Weights of a small transformer language model: 9 heads of 64, tied embeddings.
MLP neurons of a small language model. Each row is named by its layer, matrix (down: output weights) and neuron, and shows model dimensions 0-191. Each number is 500 + 40 x the weight over its row's rms, rounded and kept within 0 to 999. Numbers have three digits each.
A block is one neuron, or neurons of one layer that tend to fire together. After each block is what it responds to, as a language model described it from the Wikipedia text at the highest values.

L10.down111:536568487466513541552553556522491516484539516571473483489490537530481528530527431523477468543525535484516489102474495464482490514513538503520466539504458570447522473456572532419545580493471547487470558536504402547463475497473480460484495557458517504524463532603491455518481474546486475588496459541541529573511472489451481466522500440459510489521557498529532460458495464546518528517466507500526520531562523425494478513490517508478513535421475536540451487509488439495457518524591459504436584518479504503497410477517508461486515501495453543540543571551507444504484526519472509528
L10.down330:484534513491540515530476540516474478498551490495497523462495483496550504481501567533432556518574518500485501093488512497415570498473530512495563517457547467470507553555549464504476504486461402551501507512496508460526523552514449515488482474493509551512485482530494477533474417508526513586476502536554496483533494491477512513495446476477437489497516526492499528482477531452510523423505471577548532501463516469494534475486477512543500490491499424493504463567541548450468521538559555470458490503540538534492598509565467512501491513464536524505458435473447515501529468523541488512
L10.down688:520491480528496512532558489552593517464499471506447498516488527488508530507489467523432500576436483530537437000524510562457547556455507518453559511594508529501465504501548500505473528488519511500546450469440491511535492465528536508510520511518463462516537538508503509514454528478504462471548527517487493508585457501464487593512500494502515496512531551448483536496516502578540511485491484503531440468517481535539520439500497492474485513539443463504564463493477496489475486525541523505531573504481432509437496454399493469533506522462452499479547528529493517465540552495501498485
L10.down732:541534516470460439538523489537534511549510523439540479531476583540551528552543525506462507489528533506464541003497547497473556456432514556456528512572441498491469485505540557571479526480501519485501461578450467481448512528491448509466468513521506518508540477556494465508467460583514503500555437547598515487586565498498554478526466503508508494445511472535480545486484511521501487478462472526525498520524486450511476425425538523520445507551454555511442443487492529538551534529558503507530473504519485439505525459507563458521470551568478585519530464490488489513490466524495461538
L10.down1198:509525472489491487503534453479501488537507500515541538518463522580514540471485485466522489508455477540467489000472536522544505486485485546485510538547509473463500506526482497514465485501489515475462454489457474505503493518511496563461508514483513501496441485520567558520530499523466549458553553506498497482470509485485496484454481503503492501546504489455493525474486457506479535471472473506450543503453526498440516503492520544529459491519538527502475507434517489468507490504493573566536574443503536529512538512452549501489582471451464483466536488518450503518522508475520471546
L10.down1539:508521490453501517472576483568542513523468524480549445577480494501438498485513547490518507529435525524497555609451483485457506432514511512523523473551530519519478511499574567479474554501528472565501514528501500386496545476513447510531438479501464425549451495519445512490490548474508456533571514482510526513422480387497417411453483497530452537427531508521492531464518416543518518461546534453534530525539521559500437413482540455506543496440454518468466446504534571517546489569590457485392561437494538522510516483510479465469420449540490514533534500496519508515497570504455532555
L10.down1633:463489475532588501456525485536478501546520545570440509505484492504513513501502450474511503513539495568463441360517455452453504527492514462501519454517518506511465518456515560523484526482485514469551496525506555468539496523534510511510543504553501468524460535515455584409503509490528458515558556504549465489523430585514575556564446575487414423563472504519514478553514502532519577542529528482502548551468465455454496537513541483516524508526434513382401404464521488492459561505525519455542479453467446523533597495521498574494513542447467462559454516440485498502481437529546549534
L10.down1707:458442478549494528506530539566528480504558468545482503496459515525520510564508458438535466505531498482469391137470497515526487525472457532579497495550488546511550535447511453480461401467545527561485480522545521490476485507530496535514580518530504528477494436403473513472505511406551452564548451491488475489507496506433468547538561494522519442483536464486428518497489531422485513476537466512504486495475472493462509497495499477473472511489559592507546501520516542465494534524526506564527402486452510514450446538370486547484499551490542463443476508499478463469514500551532540597
Responds to: Section heading markers. The first = of a wiki-style section heading at the start of a line after a blank line, as in ==Early life==, ==Release==, ==Genetics==.

L6.down51:525422495503577534484501489557474458461438497502569573467538551502506512509586506451481544405529497456530510562527530493509508480523524529451573456536501503501463444524532554439551503506522534512547471535501468440554539373511502480505539507561500517535523482529418531471497487559541480572548506502412531516495451569488496430522459455520526475470505487494438472480494492391449484489533514491523472474496517434452490467540493494559496527545444539450489462536418509544425499445495454529576451494436515486481469485514529507452489478463534535564505439435485493516524503505537561392
L6.down118:484550544484531451521569503462494516455538481527511535492457476402526487537594501458469487531526458484497504533561519545483498462451523521533488528508565475498479524453535537516596506506478521506523453485490455526558540544567471480506486445470554454573536480511428473459505571523406518533486519553572556488512468489451470427482518521454469443502469487553429507576493507513506462514489549538545502463557594517461464487491405527468517559449483550474470535463444519525454473479505507519525482530489422447520532458554509464525512458461570527461492494468430539518547531535485600444
L6.down249:501516488491457516440458481521526536419498487503485503587548480537465514458510485527530519498462517523553495586473579475479524458499520499485527505523518461534585477460438538455477589451569533512430483450497485498481483504494498539499511515501461533491464430481559485433450531515531551515507527513455504491489522584432529501504431544530543534517466481450528458463476532531510512438528475472480572481556437487507494511482519501534510558465466497427518484555461447546477455528526520545555555496484495551533469536526535499505493428483481549491533535437518525436532475473556484512
L6.down586:550540533565537487542449497545426441395464505485433470451479505511440445509568502513515550512480552538546521598520483544487478491531504545505529415517490423468501470498433545459499529582488529490446516519454413496520572486531473502529523567464558516477510523442467515529547549583510516510456467448529537449450497538531510493523484496481477522547528497407491478472431490474501463519500453557588569466492511560522526492527492469471549548505498512580505524510429503520494505534464465458505479453438455475531456425523509446506560476458549522543536513411446512566581457508518529445
L6.down666:498481503507502493504581533566481526513523467588552471510426488457548449478457409514497530462485499512575587774514485472524510514553513467465518522463545498512499530534490561529556463540534474522481531505474538467530493522457568467415511436536441546501483516488450546487533481515568533554505499507506542492461504511533451484563531474522500486527467519448520473546516440476494484512543504534444519477488506532544460446507562544491493458503517471494500492538530532467515473430422478521511497512473532558531503422590493461449456473537509553515532511438523546469550548523455530552
L6.down729:479533497476528420460566531487519530531520543485444452492406466475463531424525551571509462453427425495481553623558558509481525470444486526494506509520532473480564469475568457485426470531515475487495489470505567540491511486495468506492490444511529495537537520436428500438498530497496402543505533555494434577530506427544466488537542461524525463525566534523501512505547566462508482509519504487555474494549518463451409524397475494445448531554474439525535457549509562507551500441461623448544494531502584466460500517444487508550457422582476507463502404510523522467500506530449457485
L6.down1179:540488543577446444468506578500471452529444476465513480528542502470484483515520483525527485519450565527554465446535547503501561491517424529487517505561464446428515537453497525453450461487595521489506592491470436580567494438501500458405497474548468498508580464535463492474546511483437458544499505447530501569525527520494466502577568482543487422473517523481540481507480553548520549410489429510534472456499494456496518532501488535548552497453535555453473444534503472476444496524503502541544540488450478437511515511511459523468480623578506475444548501500543454449429511483490539528
L6.down1395:484442469469532485500460578554452506459479413544533504473484463560538525449443530447516488469502498483456530542589505504431500445533458473534481568552470565518443572544470456611537476438422491476547580518562478513504496560462479534525488461531438483534499521507486547539496451537461437596451512507493419495530445546527470559486439463484516515500470495521466517479490509532567569554464544516518522518417563525513557508488480441544486487463591544422474606444566528485401495483456504513530468545511591469538480494503434559534407491505550475544492449456516515513473485536501477521
Responds to: Partitive "of" after quantifiers. The word "of" after quantity words, usually before "the", as in most of the, all of these, neither of; also "in"/"of" after nouns.

L6.down257:492490499465463490485533461497552506580436526499538454508483474472517555485517524528493518526488502554520553058542488510451504473467512569542537446517524514497443518431513522522493517518450526541543530585518458405521507518513505522489542540527503455560469516525463476508506547524483464522587521538523503508458446513514425441465536513497476513476522478513484522523463449529514491542495531480497499504496529454447465473537496514515481489453467514482494514490481593461488489564498464555471521473532468530505551513466474543525419459510483465511537518508508494503529549507502538548
L6.down461:498492485513498506507513544489549503511479498509511510508518494513501490491512519498499520515491514541495521000517499473488494480491502537520525494501553512500499541495517530517503518517474606541538495538500494443502518508499559522515477493491508466498468503489539503495494554509481486531547460540522515516516439531499439455502516514498494506460494490529479460473501466500501504544519495438500488481509484473500494473507524492494497505438501512524492510506496571460513468517514500530466514446500494536505506521509499472466493469492514470521560479476497505507528507489460516477
L6.down623:484500460496552509634624501469538531482490406529473431531537468470537451535480508575444493549533479587469503497525477503515486492423556481528494501613438440489438518489445554552506464510539453474531485469495538424600448476496477467466560493501450503478489520495469535507489468437456494505420528483586505488480479478481500491494481485490485503592551541457579493461491553483525507537482503476526499536539528479520510476567464465519540459530547459414540540544509540574510520541433407504501555515576552464542497513420454515453495502548524485548471440516568445492462441497530484495
L6.down632:462527507501531460558485499487492514454495488504515484519534481524472445529533475500525557509452471528474506090445491531468478570506551481539538532459501533478535518481552566528542502504512463533480482445510464512470432493471493454512496495497515474561498536547434544523486515513518497543497547449569507546480542487531502493459541525537473488506496463553479472525556460481542506483534486516475564472445507555498519459509509518518465475510507462545531543542475467515447497511524499498535530486412485529526501518508519536498472509584559536460532459459561470529496473503503563470
L6.down720:516499507469444486396541556507444530539454505455629446483519506464475453561453533488547528511528417528483547577489541439455499515498466537509500485475501550464439500497455562522487499561477515492462565474446490433461520535487556508503540524573463491534517514502525457483493484456452474475486538495495458554571481447446521474497548494443542470527462528476507543515518478508469519508455507520465475516510522460555463491442605480550540469480555463535441521525458542566494554456438454529539419441532524489551571476538522516519531454534538492466510519515527494492536513503598502504
L6.down1213:491449461486523448479572494487462612523412503368448585523513500500534563543537586558479455552541499425493449659550531491463627452465472485442523480456504464504456468533517497523473536515477493605478462434532483528597495517514480479485530516511520498494507504496481454546496473493446533507459578492484508470508555467458516471561543476531452506563483446448461427499544533563531507420530469437473491602511560576487462479509552454554547454480501505486533524513473458490436481511527501456424483473527522488502522452530479566399520547545462542517471482497518549477585455451510456498
L6.down1276:417485462529533405468463455492494449535379512423512517500426496472586516500456480496555516516536513506506512487506537488562456505521552574563578488495424410443466493446518495546516443519462477450518470500424530496463501489456511433457489487480509530487516487539514491489530532456411447466476476604559466559534523453538546522551442508502524491515523453530528530465568464493457507524471483521496552542537474535539512546514459510462574472552541531564552438546544486563500498490517483555540519559501563477590473517519537455535545484496426511462465531545498581350456521476504523498
L6.down1681:468519590511454469520582464545485504559513519559433509393491519503448510544479454458465560512494524491473524305470564508493510473571490435526486543465481481542414481444526454533525498571462472517498511502545498437523455480487456546468509538535492551446563493479503435527503518582501458526525505476504499502496510546533507551476493545506495461530532501429488431562541508508514495593519460498522428455484485508491488460531519521486467522514484514514497494459504521456484423479473533477503517403355454489491498437538488553542502534509483504485486479479574541484463555515528506500
Responds to: Zeros and paragraph breaks. Fires on the digit 0 as a score or count in sports tables and match results, and on blank-line paragraph breaks after sentences.

L6.down733:465473470448516485476528515531562484531400484505538540505518506447442587585498505517520397438506493567475555518469569513513501468409525514537496468458457459562558413524600501478531482505422418455531510463469442562462515455523563511465470549555545538453425499513440491556475414545485507469443448520537449544476476531513549462467525509546464513531521484445488460502453457474471486483571540513475549433552612477478540563498577463521432426524475536481511540473484562493520482516543538479519564475495499548519501539433474497533524437554500505558493512507532533536427506454474525452
L6.down922:449510452519455413534515534445577494505459544470519539501450490512490532502491436471539502518466506493480577495514459475533487452521531414502470468480552485464577513617514509456461441514534486509516557450450539478535537519494432546498548490535406459459507540501498525454501472520510586484537485511499514426460472559474510548432520528557541544512503507651514457489425491476450486513486526449491495547485542508472564469521385507494501447539537498507534491483478542466488524439506488496467535476459469480511456453499502566504517466622534525556437452529434491457497518511513580464
L6.down943:573594437538504431501469464612544488520541488486556499590482532477542525508552474455440453445513511539482518566562452445477542502465533522564458442465504465511478554404521475456487527446548477450436439552448497521463510469534548450533464475506494395505406484480441518403492574442486552495475555457557537498577517552551485427521461506483534473553564507520510509489479521478566537518562438493539500429500480538511514514471466550479426515514486524441487490540510552483504533500522515438472504501461500469495448437519446450450466522486541516561501467507562535490464484500491517495
L6.down1036:570517486466513511561479508448509483487487488528461570453517501518507530499487498518545532424450470466476519463477493528493501471466473542551553480499516532498477485549462454461486514523402520482542499534510479589502472460478476488475499520516509541465449499507530450494540480563533479500512562501519546506466569498462459470541538402430484460481492537594479493493601487476517465569483542514514470492502555483465532613477436558553486515512588453502512489474477520532448575540501412522492456535516497573507478515496555457454534471536594505440556519418463480564492521490509448510
L6.down1062:576521483471432555517547506443496503486482422475560433594523502507479508528490510470511465426481461490447541396460626494545537508539517431471489436451480555509567540529528460508436438544513413518473448463491533477402534476490511510471515468465486470503467521509576537535540434517549499530456424465464426498496547553435459530498491539504481506530477484489519524500501489471524432529495523467501525447498496519507532538442539477480472477481550462440550519464535453543565488452492469499506455418493469517517531569501521515463492508499541518554496475477518496477485543564482449505
L6.down1207:523514510488569477469474512525498471505466529633382455496562483430541501457494442488494492530524444581485494436495564434526430479524456474548452472544544474551547536541582528518561471551491526466512553481470519404510513542515483450516531487479495448445472480577546530496510545508497502532577456555530444545454504586524482532480530539588541519546397481519428467444489463467490496486484435446556475501474485461490507540531460504473515478464525460556523554453445452489489439456560461442538573409533519502500503592453478534418502497447457564510502465547441480509502489474469516440
L6.down1309:467528446485457438444512526466522491518530581549459435424475582562471489498521528484491526481520444508407512394572487451532515567461500429569456432511523511555541530537565530450484562566552509530497494455511450467584493492453502451446531503537503475495499451464603524471539492545526465522506566478514490533551533546570416537460461561462540521500529511543451475515431482468511499499516477482472528513556552525439462517472469503448505534499451477469507466492560500542485557572497576489541474449454499513460434467397507558540499481552547506498488410515435455489478557482452527469
L6.down1470:462530546428450505514465567466509548512513502487463418473545494503445568465520485483541449583499535480510455564533584506460461503509565500467446503493566478502510501547508466550552489482541478503471589445437541491484467501477514473461526589568487440496463513549461485420546470482565456459517506488528546600526473492518544476500527470537413502542417496488503492500563447510529464505561522558557491463487560438526508485476484503501579524471491484515497404513458533487484553497519450480502556494510518497458482540489531459489533490524526508545489542571521500474550476490473482559
Responds to: Relative pronoun after noun. Relative pronouns which, who, that opening a clause after a comma and a named noun (film, department, enzyme), plus scattered mid-name fragments.

L5.down1221:498541473531471528493493563458541504540492524504484451485507562480413468501483502501457519470502472465569494514506493533476515533519536459498486437496565507539494530512591545474486574519533446458492497463549503443480501455448495425485542504523465429443477527473521536571453589541492515545516505450448454437506578470533453499526453499569541450473490500498484475472449527508540495507534555518537570540545602467510562557552468494423517458508497504457531539480500516485514511517460530470497470515469427372483492513533513533478483475487504436556555472577461484511597490495488534512
Responds to: Clause-opening function words. Words that begin a verb phrase after a noun or comma, such as relative which/that, infinitival to, modal can, and sentence-initial It, plus stray mid-word fragments like mod, rid, st.

L10.down754:519455504525503485488575517522456442466445503576516519495494502469510493466473506442495565530515489484552549173495572481453504484524452561474546517545499541454458483495579520458513475470489433512560494453519506533463501488498491465512474536502472528517435541568576476530497620501515492415538496438493494441461499515588529467554551530443541463431445459526493482495488486528589504545525564499475423419539524427543496608488521491554525555556522501425479513546540511510483480490522545515456550498447451538460488505425446535536490532455527549488555460528452483496499500487504507444
L10.down757:538494539520534550490428468434567444455480503518476508541457509516520437437488532500519530536426468505526469206516521519469508582509464449556462427498501522523494547531465431536461494511495532464447453469544508551519471493498466540471520509477561446477514468489516508482441440433562513513576519524523483487613488543514538579566511528520500439491544482482552432531504466533556477539475485493501477494470494599499528503546440466436517502507508475453509481449450447516497564462505497502538533584470537465489515526536590523491504520559495420468485548540529448477550538534452428526
L10.down829:471530529464471504483516455486470486530527487475500537476544523521533516488471498480514479531471453526543579000511534564476492465475502480510518526512438492582509511543477478500547513503453497495496542466470464507529507553528497514505516579462447550463476505499575563529476462477537483462497502527454521486493563503495541541519498516518554533500466494488468515468468494561515489477530486482512523514436462554502562529515534491526488483486513529454467463499462479522447443532496498522550520497484504560445524540500515484477514486477485543512498541492462505461464517536515514531
L10.down859:508519561505505540453513501453552540509538537571443532538446492493494526468455559433528461497485481524501500000498552524501462530531501473511494530535485527576515485563531478515479562523546454475469485458544493472493488549547499513538523534469536538528517477546599502507520456526566498442504510449515502529515531527521491557519435533513527528499494490541475510481496496563556542499540490509542513530440457579461498498473494493441502502527464502534498501457477455496517458550541524466572565541492463461476501493427559477471499490496502491492503508528490446463490541549451494548
L10.down1287:548521520528497431501478470485497541554458498507524506510494524536490499474490477525426518533459593494545480060540526481580463471493513541514562499518475572482505478439551518541545523485485556475511449510460477507496563523488512576480526483461521477457490501467588540491532479500434565494504513520466484507472489501483498484480484483476464571550479497474529555518479461513518449540514500465501469486458471519507458471552503504505530421527518520521478593519454517489490540473500592514427546423461444538516560498492525436510590515467529555498528478502522443495564551514536486447
L10.down1293:457521510482460501522522467489499495516450519503539511556459495547548468535501499581502515579440526524500518000505506537471485468500528512525498491515501474495511543514549552488467494503490525521424518492493537509539479468483494475505475512524566480531492440531527474465512496542454516507538497532477525496536491439467488481467515533512509506538486505533507501493484527539465483473516535522505455470461515495494534541516497511474474441503512501492522584499494495460543506488554504482457517475502505461427534528522503527481485487520503537530496551501436461483471415522478462554
L10.down1438:489506484493520461527497488429490479479464524487495449491486556451504497561526458496499510458411540510442455154565504554471500476461500480488456562430576506501422484481523513588506521513472528470466520498514463515437504475511495442480469482467534487498496549580581525524509487507465497518593542443482450517471500578515571509492508480565516549478561517527500491493561433563500512500512479480511506430529501478474492497529449545481430433493514424496469515515506450495493567483549515474492479551507456501494539486474529489503511445504493576523615541534505485511514460456510454462
L10.down1604:457516479478552445512558509482458463514481466515478435497535533508501490490472435506491465544459490477480524062500503532511468466500509511466478499560512531554538533519505474470547463506492531470438455499525535471512476502508516582454515482500502507483451518514606542452502504527485518408563472493523470494537473544474455520479504449504489530502454467512431481574506485512463496507418519534483526463442421558522534522504478448474484446529500538476460521462526514508495488501489609578522554553507503544460548556543499511489535422467535535519516515467525509508484484513508476600
Responds to: Wiki section heading start. The first = of a wikitext section heading (==Biography==, ==Club career==) at line start after a paragraph break; weakly, years and pronouns after a break.

L5.down1517:522484457492492505510509519496511519516476470518460514511434490505472518484467498484474463524460456506477509024481526513464482493453483480478505507549518508484448515539489444505519520537557560512462463481469496482519557455456485490467539487496522507502546467487455555509556524515505458487509510438511496486575497498503490500495477501486490492567468548503485518506455507524476536490524473513531493479518525470561523471423516507573516497530468508511491469469527483505508453539512424518519483505536481521478542536476503490480489473484523531513524470504477489538486437535502529561
Responds to: Paragraph and heading breaks. Double line breaks in Wikipedia articles, strongest right after a == section heading == (Genetics, Reception), weaker after a paragraph's closing period.

L5.down959:496505472469531492488427461502489547446584543453525507458479506484396474474507493490515530505476455478501495546529487448550446475471526470529521521501527524578483508523431484470554479489458514552484500468597486479527519588561480427516495486496459546527506536469511535480551506504529490481455449458467490487403494545512498521487502487491468469537464522505509511547496506564503505544578513475449505536478568513535511429495452529471464506514535522568461499445405573435495485602552463551496418545546482468477540521491472468516437474463475588525494450449455523454560536470453472523
Responds to: Mid-word fragments like typ. Inner word-piece tokens, mainly yp in typical, typography and Typst, also asc in mascots and sc in telescope; weaker on relatives such as who or that after a noun.

L10.down155:502473499494486497489520451468527562547463484500512511501504509452464535519503503468510525495548567531476543000488545521504528506547522551485529519496485511515474513496543515471519536517521521498454478523521533501521483492505551481515485477495441491532444518477563457442500498522483526524513504518513494502488506460490508543477444519514457488567497468509495536514569461501493468466492523481486537506477490554516519447460495494497546499519511559542475470476453537460520536502573541487474527455540520475508540491434468497546455475486445487488482590553503485469505533500482469516
L10.down611:524519484491495527531528506520511481531503504481548538496463537536512490504492465485491506528488546549533508000523511505552481490532507536470501494509517493486513489476471515493511496495506524498497461498513505505511541505526558547510511482531481486518477498505641527506502547500478514477560504508532496558521520481520503533492486505520496463497499474489513510473530466496470477500477500486478546493463447528491522506518485476496486475500506532499469514469486510471481495503517619569495502488548482518520540507481503466500485473491475465479545498531512469513515519501497492519
L10.down638:517515464485490499510519489507504486553485518490552500506462539496482510497517463497492514522457509583534493037481467541521485457499510572516468527546500538435514492456515549492506501548478529499466462534514508447518493502511567566464499485520451480517492533504629500481496568494487507498596533479524478564439493503495457498458518519508457517475516497533527455502494443493489493474478504463489519470506489494490475484509495498558513521438487549520475553464476572463479525512484555595469501455534462484501520510449518496499493486483473467481569523542472524526545543471514490488
L10.down941:479518468470520487472485519476502440542444493512523488479469518454515493501506426499510578563463503570547538000503521538502468503497512547496516518534484471483507511475532448488528487481496515475523522483474551497531521499486494539538543476521522531512463534466567523489499492458483535527497535492475473527495511532492539541505483486590521475483493497490492553500458448448536500497492520484484568523410515538501569484512477463539469505484509574482500530500495539485481521479529613515576543525541451471489515544505532503517494507498479535497488521514476527517528488525493486530
L10.down1055:541505536511509529485503516548506523503479470501486502526504552526486499516500522489524508514535475499498540000499570484470504518507481501490519527523495463496448481508495445519472532485541519508485490452456430518520500495493501507534504492513542464464533494540547505535502519514535503525488514518529493516533520519472524478540502501490537509482524481519459521495529510527499490511529447558501474513519485512565520502509526489451443461510498506532489543481483466538486492515549540533587547473486490519548532464481526471491496504482537546496479493549478476490478489508517495541
L10.down1136:537484498527498497527523489509525485551517523480526528508461526523493487495496442503517532548478523529488482000541491491519500502529513512500495500490504502484494489469468509522518527477482573479483450504480489502522509488510540547530488499513487478518509508501570531509511545521466497485551496484478498536521493526508534529477496472516525473518483537487507496492502492522496481514497502484478488460485472504493518490526502495455485503497490512515470506453467480495481521488518551538534513467496456507494505471442543491520490481478510506521521518528499474507507512483490492492
L10.down1152:494534466493510504525516516512508499532503503496529521497470515507498521497505466485477508523465499557534499000491488522533498498514516548480505525499516509468510473471502528486512512524483530502493468517510495469519510487502554563482494482516467474509474514516611487505512531503478503478592517502516485549506502500495487520472510488525474480470512490489520480505547484477489490499471512479485525494483466507488491509506494482524509483489503518497456525459493529471474513516507599558450503475543471504504517480467510485479489484498484480462535514521501504500543545495505495492
L10.down1616:507470476454466532504558446502566486552442542532556443562471489499442478515546567496488534537493540547511591557471473475474479410498483565546496468567532505449476492506546537451499530540505458512517493531485504410519547457531448505549470515526470483572469516507440466467478536491551437542622543490491522566425484404502445422436509513501432518498484511501491546478512421488540538436585533450518511519542499511448437437488543463520481513414496517479506416534532558490560534493511468501387539438507501507463552538456484516487441461501507495521570529525507489557520542516440501568
Responds to: Wiki section heading start. First "=" of a "==Heading==" section marker after a paragraph break, as in "==Early life==" or "==Club career==", plus some bare paragraph breaks.

L6.down368:519529467541471490503511470475468527517496522490599528539477464487489505507467496495497541513506462525479523982533440460533482477503485510523542502478493483416489529523500488505554541520506544472502496500504479492575412535478547469468502426509501470524481518469485568511539492524508498479547487491537522467519550543433484446557497468535504498548510506470503456509512486539505510494441504507489473511478516506486480472482534535514496455442541473471464489457492494470496469453548481551511452471528534455553447441521441492548487432547493459482536473492499519466544506512478474508
L6.down675:501517545492453489485522548494520560487478478491511492528521472543441487467543424460450506524550548542499478774506558476523464467514591541470485565514540482496476474473494424531548503465576507547505519442530563501551525460468554511528551471555545469522471435448428493427539544530541467462506513521506539535553478469469492458495506528521437494497457566505499470451524505461596532540513477507506418471486485443515495513496504535519486538473509511507461503480480567524540467481511438507516528464526572523516435527545473535509494549523514449473498527482552523538510453475481469498
L6.down716:518471549517487543456480559472541502481506518508479491519541398512458581504570500547472506460477477483493503565504499501541487463529492517519492558487485441513450524518536489470469417501491438531519451534485507500472466484496476509488603521477522503481514465491458564552460595584528510569560472455418507544513477484531496506518533479416514484537529531510504447501528447470496480467524516491459525555518498512569503505432441476523510502492512520466395472540489468458481509499443472546495489446513476522459478519449525562442570481427444405499483527554442587514448500545530521484
L6.down757:554493483526566589508554531535476436478466472524543501499424511437565525516495435487477463544487461515504475686514533521618485510463478473476576529447432509469478525477500525470525484489505463509521464504465482502529492493502536468573462411504432463528410504414519582508486582474498525480518499541495512458474482464476550479504504510459536480532531571506449459512458509508436481479445486492493534502523544543475436383497490553581440468413518463534535414533544522545489529481431515570533468633502509604507457457543471545527531483571450491484536487482514461490513484526498528444
L6.down840:483501459479453570464536469488456523464520464537544535512454421493533488484516453491466500508498494486470438832497471471530533487488527476507551568498499530435495507509525462429558510459519519515534506526468514485560450554429501486503531478467543536530466488418422560492489519534584481474507441530520571486497523495464510473555504512565531486513509557480459426483492528518511516500433494545541461467488541489467455447479524502604491502471558520513542538514488488441464486429569453543537487488457508524532467502574534498579461481587517467474477481507534481509610493550484436487
L6.down1162:424544525462456506522461563457515435430513542461492473480477493570547527486544475433447442507530542537591449687495520455533565478534470504508533549535505495502486540466473491552529446511537571437486540488521467490539525558488501532486580507478439409647496502441440483492474415447508477561533479537522486513524607462454530474492548518520497483574459534480460500514555474457559551523388555526426477519473551552555518494438559532526528516506550493504475520551505463456506516474551446482459514553467525446472426519460515523539458538558515425491481516509507517464560550526460474472
L6.down1254:476520491505514527442491538518524478480505468579538492531480517497483475488478471480441469509570522544539430876492442539508497524471549477525568507479477494492495500537543483439537517511543455518532585500448515502498459515475519454496522479523483455552477514436425544497494527546438471507508517474524517514544519421502448436521461473472483542518512482515477410548491457514473522512461496479518482525481486506500528494465535553514464529490495451491515462456490541515511530462545452498480489516446537513487478446506486536587490459573512449520477515496520441449546501536446509438
L6.down1494:540519453569531477529545560542537560505535507532513539500510565416503493519467543478557546437452461570522503647522418497526577475569465504490553501531506604528444448460526496510503610554445452520540502557605497537532537564558526554486445484456446493427438485572416500432509501556513505467549449466473519476545519533499522552459499514515527500459592510501492539545500492555487513487445457499488492567567445453517506460538505553522473451546481490553539442463416500516497508454544520490490501524446441460479524420457488538505468436550505443441523483543503504515527550415521432465
Responds to: Parenthesis after table labels. Opening parenthesis after a row label in tables and infoboxes, e.g. Swiss Albums (, °C (°F), Summer (DST); also scattered mid-word pieces like th-ous-ands.

L5.down453:449535501479511550491507542403499484479543468464446470496561492459553451580575525476510460482486466479523463582515502425537557460508519521575543545532491477550523522447549479467508493512533519544546447531489506474510463505533477481510423480562513523524505531567467473468548515484508450512507479588508504520494504626438445442479551472492483487440458544501483506499488472473525506470563432461593512468451544516423474449505487451510478508529505562432550503477480492498555484510487474461503484491480525448464488519481428521548515507478590541454524564517483455501581525479564388481
Responds to: Partitive "of" after quantifiers. Mostly "of" right after one, both, some or most in partitive phrases (one of the, both of which); weaker on anaphoric nouns after "the" (the river, the station) and name word-pieces.